python train.py --d_model=224 --rope_base=10000.0 --rope_fraction=1.0 --tie_embeddings=true --parallel_block=true --init_std_o=0.0462 --init_std_up=0.0427 --lr_head=0.00613 --decay_shape="sqrt" --final_lr_fraction=0.0 --dataset="wikipedia_en"
MLP neurons of a small language model. Each row is named by its layer, matrix (down: output weights) and neuron, and shows model dimensions 128-223. Each number is 500 + 40 x the weight over its row's rms, rounded and kept within 0 to 999. Numbers have three digits each.
After each neuron's rows, "fires before" lists the tokens most often just after its 100 highest values on Wikipedia text that the model never trained on.

L7.down529:524513586510497492554450462488524536385416478439461486451512487515464586457553528459498547521479549437516506437465510444443474524493454468533461495470574484554498511491529470546469532446485531483486476501509551505454464537518446493507482502549490561522468450579493490498466392528489436468
fires before: " |", ",", ";", ".", " lost", ")"

L2.down567:565465529479535546509467434512533545513508564510519539455508431530509511506446578588506533573500479530510503522484439507461537570555486507491586459456517468424513496450551543490485439480533509522528449453480481522496487558470502473495527506531436510448526512488428430535502480482477517471
fires before: " |", ")", " "

L14.down719:439536492472532484598509481502534501427516547511556486448554540567510461472514506513477459480520530445525498521497497508435473463577506466545487478483591497549463448453500591473385492500520523580450500467512557497461525537477488542521428568510449471427505439519453438523575519489509517530
fires before: ".", ",", " and"

L15.down102:517459531565513520556493516602520487504565484558441548554405575500487497567459510600523462532456558479503510486463507493478534465450495494421552495488511540478509520518528442461514448493499544463530466547492447477488556571565521569453481481511486448493451459459576428498538501474486517518
fires before: " |", "N", "1"

L6.down566:479504558447585489531463460501424464483511445508524513575517495534556489515538501528475526474506507421467479494432586497478496511457506445488489484451520509463534458511486463537566534464405516422500512482533522552524493461489466498535577403441551483487559513568423509496553544487443487491
fires before: " ", ".", "5", "4"

L14.down803:467517504472445551493465486529471521552496460597583497443590457499535494493487487489516452584521552494497435460500460451510472523541428490526482449536553528543487499536555482544518448525460500476517534464540532510539523517483537472457609435508515506485454555553504445470501551471568544479
fires before: "9", "1", ".", "8", "0"

L15.down316:492521517448513483495485472501530485450470418482493453535498505499590492494497480472468522503469555476470491465604456510508468481504468471481563514588538529458459496528497516486504470458537502599544533603511540556468544607477531493475532531450519525503424477531543480540457538450502545510
fires before: " |", "ed", " ", "ing"

L15.down514:494515528504537571526517519528502560472523496500501509510473512533559501506467522477524491512496477497511434505508535464529522450479472479550507524498459418433503460489559510486469488561477494551461409540497495491488454428455501461485529545535506537419460467514548502555503522592460484494
fires before: " |", ",", "9", ";", ".", ")"

L15.down652:474464462476473475502473443465477414570530499552565524415482455571547517460435455520464485475456487519533427526502391558541560407469493580410507503567541479481573501510450475483558492484521446507559499435528538585505451525469514506465512465459482546523500475528467519481556534539491604495
fires before: "0", "-", "5", "6", "7"

L3.down311:538535468517514461535510527469521539459442430535530479480535491546501590531441506484512526459528502445442535472489480446547495563476540455532509504504477513482576443485450528508516495517390504521579450511523427457458541455455507563424551519480462519560564507477532501533557489464505542422
fires before: "\n"

L14.down547:486592499497485506440452466467457511451475487495495548459465506493501464576490494509540511478550471492433493527511537479476461502424513512502498487513482549455453594524492441521436611461507501380538469424518525458487563551531509553538420526550507491473519473444525531515534501464509513491
fires before: "ed", "s", "ing"

L4.down643:477493405510471498597518425491507485482532519414465500511481521492427434543494488508481596509570462474405493492475498517494579507454532476542429497563516576503538432486474497549510493479495481457475491493519462489436486440426553514482541590507442428459508512501458526513551620410465547522
fires before: "s", "t", "wo"

L15.down481:635504511467516497515493525539482479479474538488447460500484473465526516489540500396514501444472470605494523511571454456570522571516473463538496493514517532409459469498526495513534483527533430553501573553432540486588440547476515503508541544511508503520460493493510479524433500500557525491
fires before: " |", " "

L15.down54:520509428516524495479483564490559445459488523525442532492496495486501499496522542506501517585507463418457490492520486538577458637492441513511475554461557528473500491537480496472474568481470476474492522433440522456454513574558471530515481495507595464549522525513477526516522509545480526467
fires before: "9", "8", "ed", "ing", "c", "es"

L7.down27:535525440501543485543416536487432476437541520468520490520483540516443514533479535450498541449541465514426531450548524556524520561496492462487509529478571457559486506533506487455491499460459468549531462465532505481460520562528602482498523544505456498520535530548416457476577508461516480483
fires before: "s", " of", ".", " and"

L14.down654:552537488469540555572545516532422524511498429524467522563473498448477374528477560517487465592501489485602498544514516481493464488493515524522476493431503504457483442486502459508575494487549459483513488516507526466528468554556497521449485459552436471512522501500448499446492525473492482465
fires before: " |", "N", "3", "l"

L15.down492:503488500505536530447541504521559528532537457529500598460499507518484477459452488482453425548446497483504516517541497420491538458486462518513520538455500503468526520506543461489460523498509494497481497597482530483470461545526545477475501453517403462556436516517511471505476519430528453479
fires before: "1", "2", "4", "0", "3", "born"

L11.down720:565498536524541423547438501477450531561544470491561512527511471488507485517571454481457503491524511451544509538493558445517480543485473503441471480514441557504422483557499533448570548514528507453466471521546487516565493474531495486444477485503549526521531461515524489441470533480551511488
fires before: "1", "4", "2", "3", "5", "8"

L15.down337:496517533541515525487435459500496449503463433470578502430486547555556507530482485532521562463537499509430554430523521487446469545475492477560467443553486504453462514489484491472530470513523479463479547455513490576509456534476514462454603493446538501467548558480449468480484486504548553480
fires before: "3", "2", "1", "0", "4", "7"

L15.down304:476505554518384435529515484473492552505516616506525571529480512504454481544493458527494492528481456436548577528540485475491523467471533502524509492476503500455452590508484536499472582496476513459520545488430428491459429550508451526479539524532470451503488486492498498496429452485497477533
fires before: "2", "1", "7", "9", "0", "3"

L15.down621:478421552493483489493550494486447495575471493531490460485459500500452439485499559533486548590414482524418470575518504501416434451535475515497542512497489504542482557524474527523494572488565413493411536454512545512461496477500538557389536504509593512507486470460409513465516436495484487485
fires before: "1", "2", "3", "9", "5"

L15.down91:581461606520487484556496529528476500568553523588518454592460493473546478531475513508442509481433551550500426499482533502548491494507507517534564518445510502497488454481494486442493493528469501500489475517536523496452468467488464481495524501484455449495485473519479482530534486454539446400
fires before: "1", "known", "2"

L8.down658:525418472471492510455494513484465463494442481527533488509513541503541520457564491483532431490508402512426552553565525484507513559449556492516480468476525488430580551550367494549468491489428510461448562471537492536549476476458491508467464505467472531403541476514525487500490492463500482550
fires before: " |", "."

L7.down556:436571485514537465489503486438583434471534453424549468413526543502507485588464617518498549491477557453499515554472442504511547479529446475470442502451438506518517438499540504534526472502489498525522516486520450503570484549543531471505467468549480461523523524438519514442484524539506548543
fires before: "0", " "

L15.down342:478453460481498436497536481466540470516467550487506536530418484576473547526561555449544472476539499555563441500523497430529513528541473482564519488515472429505451484493501541550547535602561494559452437538506531513455533528537573491514529501481549485463479512555469552513504473492525546547
fires before: "8", "1", "9", "7", " |", "|"

L2.down562:507576438480480477495513506490502556495513521515433503517558487521527587509480536441551533463476538478606513525519604487515542464509446491533533528474571519512503481430456498446510520473460532551436524492547425550483440461531476576549455484532463433503462453564499517496591496524518488511
fires before: "|", " a", "\n", "-", "=", "==="

L14.down672:508455546528466498534513549503328543481535467451436500560433531494499473530462528471550512552549431491528420552502517538515447529466508522514507527553469554467436508448469505525564485482518441515482533461516461461442482540531543545544463515459556494457487498441426541447492561504551485398
fires before: "5", "7", "1", "8", "4", "6"

L15.down881:512506512505500471554478481470525547486514549493472499522517542584442560508530524496528493465505515505488509473532419540554490530495502495533481601558591498526528509491461499438485524517439467481547599488494486486498553442521481547399529522485498408459544523464434539485447512435543491483
fires before: "1", "8", "7", "9"

L15.down581:519449485467497554476512523479474469537544471505531515531499494433479460519458483532501530493463550488508483557499551546533475530519490563425533472452506517454482490529515517566502538470530494450554573488518542463546560468500499452573517496631450452544534607505581505482513451489434497544
fires before: "0", "1"

L10.down864:506525457453519446511515524522436575494515533506477583511546509478502466490552496498401458396493490399471469441512472489499435516522520496463536470404510518518504551450497473509506560419465489486533494529498525441560569529530480509589462518462547476500539557434528510469471544560533507542
fires before: "ed", "s", "es", "ing"

L15.down64:463394483495528496570472576464536455464487616442456553550467482550483455514445451496580528517485477517513468476507522526517517471488506523490484480533504497486495460448482472509477554404544463470454526513531558541510561563488457468456545545466470519523497559522503494487477523501464476495
fires before: "0", "1", "3", "7"

L14.down762:466550490545441499521489509529551465501469552564493536499434503553438549464482541540422529482494465471476488579512497469492484483496522448516478483462504528552494524439553472452571458468515438499465557403496453452531452516481498482542483516494516515441645514531550475478540510476422481512
fires before: "\n", " |", ";", " (", "|"

L15.down486:499545446486468494482502520541483471647493437564468499473583461535442525534586606429418562516465511463510535519537415601484492568571453459567443485533473493522532514572458496461489514495467468465489470417562509520467461491490479478554455481521522480488522454458468511496461472458494551487
fires before: "8", "7", "9", "or", "el"

L6.down744:548466513561491545430386566495507532515558509485496545490520610472497560543458507487486528491434483477518508524537477526519558506531517524468532476457430503465577502531529479506546511568510516530581532504510531494493442537500496536424470468493529490454529525583495508505479542511421513561
fires before: " ", "\n"

L7.down848:520480514515478488538489461418442463459409483520477512445550426476503476509475509499516436523520536480477503549435532513511479502527418470512502492540518442571566484577473520517469547492543523545516508469484526517465474476508411573452495462472533542533518515493499404545477504492521426483
fires before: " ", ",", "."

L2.down130:486493483442470399507459497556456502436562467516521491456383441457510518507445491540537501438443442504512566503581477461551562542647461487504472444539501390535506518498455520515528487532519532467452486511543513524541472440472506523474574505497537465549550485515483479492535448488534485484
fires before: " ", "\n", ","

L10.down174:599523377502510476562483541486527488464501512442472541493489478547490496507489502512542544426507467450542490515505556490526531534498524521556550521476451516460525466500564449529558463456444507493485488516579498515496539503478431463479587569461526540525485505442522524512570441523469467577
fires before: "\n", ")", " |"

L15.down707:454560529439468538475512493479495547461518546531495540475484562505442446460468488492574479485552500564531445471525509491518547532461453523546446501540404459505461498486438494503520531465487421491501491468552520433456548480519531481488493530468462455530492497505480495529559441479440545464
fires before: "s", ","

L7.down336:499505531536526515516445426468483484518423413519508522534550477460489604470544522503575482535509487452493542493512526437524433494460541511479523507493518509517534524513455489487505547479491501479454580465535522539459546453441538442614509508572515457490490533521531502477532448466487422501
fires before: " |", ".", "0", " "

L7.down187:497482494516394456520488528459519476481472529461508432499477588480447509479499508469568462521562516528574532511445514459490529526511513454536530437448518489502515515437458544519593539498499584479477442479513502511505497453527438522523455513532464422433483503539520456522562501486424460484
fires before: " |", " ", "ux", "und"

L6.down313:449423490478459568539516517472501520493512444478487460556482482514433478462487439555497529368510525576514487507450472495457496474501535529500460526515518506430540512610576440448473485509454506513495435502475470447477469488502460490504514550497429479516484482580562500479488502523514497520
fires before: " |", " of", " ("

L8.down81:487480497457528465511491473476552494611487506564587508519553444513485497461512454549606469440512473481502540459540538486486494507501520534533490454446486468538500503519536483573497448483477529507511513599496545493486520469523488505467551521524528585448523512539523510502540495496474530513
fires before: "1", "0", "2"

L7.down718:493552521494499432454547577421466529517531538484547535450509482512481494498416448471516579438541525512550555487498483503469493483457542503494454494441510547541459491536542530517480486482477509457485571442465473568508487505491529551510518506532540520503444443518512529526488526511497564436
fires before: "\n", " The", "-", " It", " In", "The"

L15.down218:473539445498489564511545461477498509520426490519502460503455512536485472419486439533433494456493506538450470524515563477471478560506550480456403504434496558455597490471497541496566517509546514531507523550514523435512560442490463452521494532485517464469529523473526496537401516446413422517
fires before: " |"

L7.down258:501539412471437482554497506518482530477504542529551501490435546486491394452500556476500501508561435511475555546485507490480518560549440527588486497448512431479467494475510526480508536470461517556517545519491448508560536510435436448463540572473545519521556415464432483543502424498519551527
fires before: "s", ",", ".", " |"

L15.down133:485502551518471548497452422509530496473445561496484444468546471493449551406526502483507423494515530386512412515560473456495521488572461502522562487538487529519544554509455458496519492514535567380502497422567479493496523592500554459480415503532516432459490505526504523525547557509520498446
fires before: ".", ",", " and"

L14.down604:523494510393494437501491523464561511548563475463517559499559392505569457521465493519463506492521495502528521514525514523513505465520517565448514566530463548565479476499468515455549524568448525497477455564485504396557513516466483502513452488558476519495505526502516505421531548526478471591
fires before: "ed", "s", "es", "d"

L6.down102:540498398472520513488495514490530450507577513500513569427521543500561510455483584491531506496453501490449451505481556492540489469505525492476498475539461447510556485471497485541494533448602507510586511501529547483555505500466497547485513472582440454516433559479554488529569494512431490524
fires before: " ", "\n"

L14.down851:524480422470486529508526500572552502499480578493575530504536531508444449475554537508497528495485512562581477548552445507566476492513414541488471512483437513496537498504552395473492518559562512526499455568529514615511505490523479424499494503502564462533545459529540510510525515551554492469
fires before: "|", "et", "|---|---|", "\n", " |"

L14.down534:500514528496509493443497499460533530525462437468459514548488496528543582497431483524498514464480460587528516515451513459510504533504505453470546518535455511500526515553489499506443491563422522490459554520532558514522474486563553534507519427486427455473435471497535499475538515523454510498
fires before: " ", "\n", " |"

L4.down552:512548512438499510490532434445490480467534460500514535605534530428553505524534496546537497503548528583551523515485509499506519457501491531475453482547472456415537431471462456466554445500473409574509570538539480445450489513440475516507532496447531476464527480528447471520523562467488529511
fires before: "\n", ",", ".", "s", " |", ")"

L14.down440:513452534605493570468532499512495511486495493480512522531441538451451496475502549466505513424494503525466479483529504499524522545458488447498499460425443509536452488504530492513509526526443601501595457595483486564497510521517562403538444520539568509529570537474537515502539495500432468544
fires before: " |", " ", "s"

L6.down729:477577468482456579461554542445531535510520487505487446495407541499510474476467499401509549450514469468530451491491520504530490488455509436460510570476436522542484453538496466542546527498502561536540510520512525495558486483482523471519527479509438480435481511478449465490503605476463539456
fires before: "s", ",", "\n"

L8.down587:593507515468511504450405472523508539503471451505477493518511508473512526513449513449605515523418471437423441510482451508505545422437502516492458478465462505564520518444442573522460421577519542522479507506503475536503408556486471540468489600542511471475505451496507537477467522521532499499
fires before: " ", "\n", " the"

L10.down253:519404525443558472461509538497510541578488454513487511507535518450507499495500535519553550458536606461491520504522517453557450506485462495498508510511533400478576533441543482578497486484525532412480527536564544471447485523468521444520555486491522523573448527473449441487503548513493488484
fires before: " ", "–", "5", "-"

L14.down501:484556483531521470493518493498462499506537469434567441524538563460574499463505501473453490449488459489477486520500516446473580457506492484552510499542492498566557441470452489504468532433573442528552507506496497555503538515522506507457508504526491462444521582568435479498454490550459487529
fires before: "4", "3", "5"

L2.down533:473480499575486446579493503542485578454457477562498514496509487514562487452497512505458467557472556536536528456402550467407479464520560507481453416509531443509475561443530497538459462589507572485464452499535492496511474494553440516499565446526519453449471484503532543527514549479529501543
fires before: "9", "0", "1", "8", " |", ","

L6.down406:496531502494474486548493522474502539542509511454495511526494510594539506535534534590495484478590472404515516481468535475530526492474553472588579556460509543484496563459501466488527481558452410485427472515546453525545518534456458477404513509473510541497468501570504474516528427593524501528
fires before: "\n", "==", " The", "The", " "

L15.down427:533509492538442419486484542488530449511464553515512479484448491509531436542460502499566484488526435440486461479523457547461496504417526464491562488546491597526487556467394515560486499479445517515507482518498489499562480420445531461543529516487528532483445507543437495498598497502468484527
fires before: " |", "ing", "."

L2.down138:550484507493475422513555500563532495451501522435461467515477481533532457486489448580519559476525556598459465482508441497502498561453521464523491514544475511467556500432509460573513432484534455529476483442498507518472514483538481514496493506467512492558499446463485463565617543489521494520
fires before: " |", "ung", ":", " votes", " "

L15.down771:516423492484499473548495478532436493521515533549446518486449529515521592526534507455506494527475552465525480534537427527514454555490501517459496461480511510439513471419506482458546436465470502518505473603551534510578515472441476487525480506493534530525546535435564533532516580497528533441
fires before: "9", "1", "2", "ed", ":", " to"

L2.down383:535527478439506545448427505524485479501433496475570497498371464506524494533443454465522548463512527481491521515523524517558513464530457501508565527466501595499479506451505475469530560530497507552560511482547474531549425553505588520516480495499468502515549512536477453521545476503542547511
fires before: "2", " |", "1", "-", "5", "\n"

L4.down386:530547459446452521531485497475430536479475475542497323562506435533501484475509506517427571517474537481509524545483497472547478560467559430529493485579515576532372579533467372476512461428481466478457540548507480517521459537545542503510493488491478434522557480545510506472543499503541568507
fires before: " |", " ", " the", ";", ":", " to"

L14.down574:502501465502495498492462496525507574481572440482507453528445520425541487540482491496582552464442578574532558484482489515532443551465585497445518478419494513385475476442534512541503502521523534510471438539472541546539528566470483571472454479551524529475486462494520503528526537521506539560
fires before: "9"

L14.down30:471525454479477549491540524513491529428484499456457564575480496528586518557479519464525509531405490413572529518478506528526476510517499548534517491485515464501460516488485514540491537513467398562527439523498529497452534536498515531462529523491465471497485548603515457486595455507595460540
fires before: "8", "3", "6", "2", "5", "0"

L3.down295:543526522529520497473558510549453483481506490533488465482449546462488568445473584465568562465450476556539474476497477579446545510519533550486547458563529512476479507450585542559556456550474506474457528484515439517407490520423572455461500561469451554493495471486511482417544543486449463435
fires before: "\n", "án", " the"

L3.down215:460557498532427471523532533528533497506455515439577479486540542451553441522486500562518545549510519449440481477522514518537474521464456458462567511534494480547568535425488556455468480529481433537464481543499507480567443460513453564480482509526494591516545501584508497458502522489495520558
fires before: "8", "9", "7", "-", "0", "3"

L11.down61:525550452448464497561444479474488560529526487578433506504519473515593547541518491443549529527499497554529584511538554501491498551474503481481460439489514477479507439565440470496494543543543551469539482464504457508460560461480431457531507464571472580492542476419543499496511528503447541476
fires before: " |", "z"

L2.down744:476553538563479450459448538451530473491451566510527505529508436488537520489451556505497510441484497473445520453521491464557466545449416538536556497533478467545452457562488428509525490475576496442469461484530557554520470502508486513466478495559525564490465469497493470477557463525488503506
fires before: "\n", "-", "==", " ", "|"

L4.down239:502502481491490449541542562524572383514476584484520581523537447547537512420494440528565548487535545476491576410535468535563529490552425537524433527494532491514512513489539485545537449488500399485510487533511534465467536559531483521532501474578496502509492572525470506506539517433497514442
fires before: " ", "in", ".", "ph"

L11.down70:467500518541446537448454465557453547576507545518470562434451516578498480493515457545512553489454495550425489522522436503553525557520493476531515518445495478479532503519550505606486522492569476530543520483531466543482577445501433487503466448517545500449519514514459567547489470544418506489
fires before: "2", "s", "ed", " to", " place"

L11.down626:447540497490509476480605498561453536511483433514481486540532535460457540511492539505465478553571493493441541526463521468499557512443492462570548486502455513413509541485482475443497543507571467530436523606506426480514487495554527526535509487494420433532452478487541555461458550517521464496
fires before: " |", ".", "N", ";"

L3.down557:503551452505515523502431503511548527472545549514501503455506500486565576499524577516548430438479436506475497437494443443553488497457513508527460496445541478416547511474498508519538422546542561504543497546481534480513496550488482586434476490475459572493478535531565548528544507533548483506
fires before: "\n"

L15.down594:560513522617487495429487474552505471567571501486474508508445471483512556471492503480428496507517478481460499457434461473493524589525516461510471506472499540502457441485498488479437533522539596522495517428558536514476443520492508412556498558458611452495394501472473533492477377514485490526
fires before: " |"

L6.down806:507526531499474536492482484494487489492441495501424460469459524523471557544464481501517481517476527457435464461460496508479536473492469540489582521555446567551472507531440484520465538522519499535550485472481523435511446506579548487447485452549485483466534477513483525537450474431479542498
fires before: "2", "0", "1", "4", "do"

L14.down71:527445515532489518507586524510580523490521531487501476511457546516543424578478448581481531507494467537508397511610506441505458436465522455494551484488483487570472526487527520552405487493453532500581513536432478557444542553601474515519515524530463525442474521498567508502511434482557520587
fires before: "5", "6", "0", "7", "3", "4"

L4.down475:481534482491482496587478487515484436518534468487505472488541491485530578447502509526506462455572504389437516521477557483492479514490485450549371493437513495522499502442560537469464490507482537480476531499477456524520510492521496610530505553476544500505493439520542524534589446433436463471
fires before: "\n", "-"

L14.down602:519442542487513510530505476571498492494465523458511436523461532487501450450477528497444463503426504482544590552550546504496514522516511540425434464473491494546495603450513498474540547475511499532473500501538478543481475493427411517508522494554490459438512492521557500612528459520529456490
fires before: "2", "ku", ":", "lo"

L14.down189:522618532516470434472500513617530488497507444528502548624515506554544439509514480523458440511552451471566547465466488532463483496464466548503524505479485528525518445515468451491465490526533480420505542495507486542484573512546498505492510515520540514539513547425465463521434499508469484525
fires before: "0", "6", "2", "3", "5", "7"

L14.down263:526541542569474497516538531470368503502505442515490488488527531557553445521501504461464466490527565496495528584464543542476424495555512448483508542517468491492512563475488534536506485468507515449537513542502415516539454528461526524460470485501507506567527444460507600534484550557501521474
fires before: ".", ",", " in", " and", " of"

L14.down717:568454509450460474523475482510524529560516478597505462526541515587509470469489403514525466457559569494512525513517494466493431391534531577492497522507450526487524465493455497513505488492502432565513459415468532446480567499485458493452554546592483478437627510475521517432513549515543602494
fires before: "9", "0", " |"

L14.down572:532493495567514543600508537433564486486528541477471549560549499438383497568508491518493489469468530473565530500469450470431473493512471476549512610531430544544509496495501517524515446529499572507495491467498451492552480536479459423517495560587504452518509413516463525525496501524532510544
fires before: ".", " |", "8", "0"

L14.down467:492459553460492507482472424462513437476483507440472474440499482493547527563493533571516525448541461522550465453566487523449483466479509538497518561536513504480505502490515494518455595450466516458475454478538553551547506528480476512416502522447470495544456421478511386501482478540507505551
fires before: "0", "-", "g", "5", "–", "."

L11.down465:503534502582528487563550489524434552491504535498488564506588493470561478506520441504474465519497507475540452476527535473487509480538439506551534532445489515510499539519468470463449558508521410525467521468520517519500469477596513535501485517462544457464476535541514494464488497489519497500
fires before: "2", "1", "4", "7", "3", "6"

L11.down153:536514498515481620543459520530477550415518500541511514456505526506470516548511565543538530431433517477517451599473539421533417523443509507497612530487501426466507538582517544497492506555414435495549490481482434500480496508452540455493433446535474472480487470464552509494500520470497490530
fires before: "0", " ", "9"

L15.down425:452543438502442530497502559508501525487491488511474532502443458466519528448500525510495449429465547546541491466534469464538457476521547418421528437476467505493427483462445534603546437492468456500522514453543475517524472470487550531516459465533517437489555507515516495443570511523547526538
fires before: "9"

L14.down462:500507582430535539454496422485553471516470484556470520519526532542469483529523503506516492485477527471461481529491484489539438539541481538514511457509510507426530450491526493422467574506524406401510535489530463514500499486595520451518477525566525486477515440602538530580447496532440536502
fires before: "1", "2"

L3.down690:441449439506457455432510471463409479472498568428520532499519558509424479515474547507447501518452481432459565500478465523474495464517526507454497446421506516515477535474517467469548514511510528361491506482477486491522495545442545530445572519501494486569466432490505440490574453474453503462
fires before: "\n", "s", "9"

L6.down156:502427528497463449505565489485429512436536501468528537450496463517505497595462473513585494502541522493473450480531515562476472494525502500486499499486543488518527470437508502481529537421446526503458523449571546545530480470446529495479541553505550473462512436451458420511607543566561483484
fires before: "\n", "1", "0", "4", "5", "3"

L15.down4:510494455458528514504498533513449497436527542449473479522481483455560522459458479520523428558434529375529487487545452560520558565590543494536472495482511478508547458532502458570450482495527491486488532523485505554492497494462513425508423526508550421540563527532502509505504425558429475511
fires before: ",", " |"

L14.down367:433458493546460505398486528435494485481537423506453508496557534498558571498472582453400484484527533483482529513444454536491442475470495546423477470481537513510543508527501494490483519520454548507475481508532486550464403458529514592555418485488540538512529541475514571514568515518483540459
fires before: ".", ",", " |", " and", " to", " in"

L7.down757:483550429467480463465559485546477436442512516480502549477509495508466441387445537572457507532503478505474480525459453518473536505497465546453441502541512524553527490493508502447496478451467416510547588492553517482456491497454415433511542519473436462472472514544479512480535567525504516515
fires before: ",", " (", " ", ".", " in"

L2.down67:567470480507460466462491450504502559445492476589457515434476472562483478470467457377471539518538507439479481510460461571450478508429506533496574489530514454537486501543477512489498484512445538517520520450528460529479473548550523486575479490471499607471512518441517486515518575532465491509
fires before: " |", ")", ".", " "

L14.down272:514505522462526477563487503409496498521507613506509488468483507449491534503504434532493518574387502460460558567518479544526528448553454536510543432526572527510459499478540483490455503542475481474465469520476512478536460472560514499427436467559506504536465550561542498496477509497441517500
fires before: "3", "1", "2", "7", "0"

L4.down371:528501512503458491494518536472465496513526500465534421494529481481427568536438573511533451468514517506570522474501468516509515538483498501446503546502456477435542480499527494467567516520460565419479482510499461481466442479440525585423558508428482502490464483520510446472572484492500477473
fires before: "\n"

L15.down410:491579539463419504490461451539462571439511519536483565437453495513524492508460547432447486469470445532480490530558493458467526470450493480511492383421501480480497479456499504459478484481534552526455597566425479518566499534565479463488464466462538510517507470472506449498537530474390541499
fires before: "ing", "ed", "ion", "er", "s"

L3.down844:549515571498484449526463446417495528456479474496470514567514501512498583495370501469521597448552520551538614477499451519524448486484481498396541472520542583491520499461500527464428519485539488521563488523516480559401496417506561512510488498500476532507526457483534529463496535531502508502
fires before: "\n"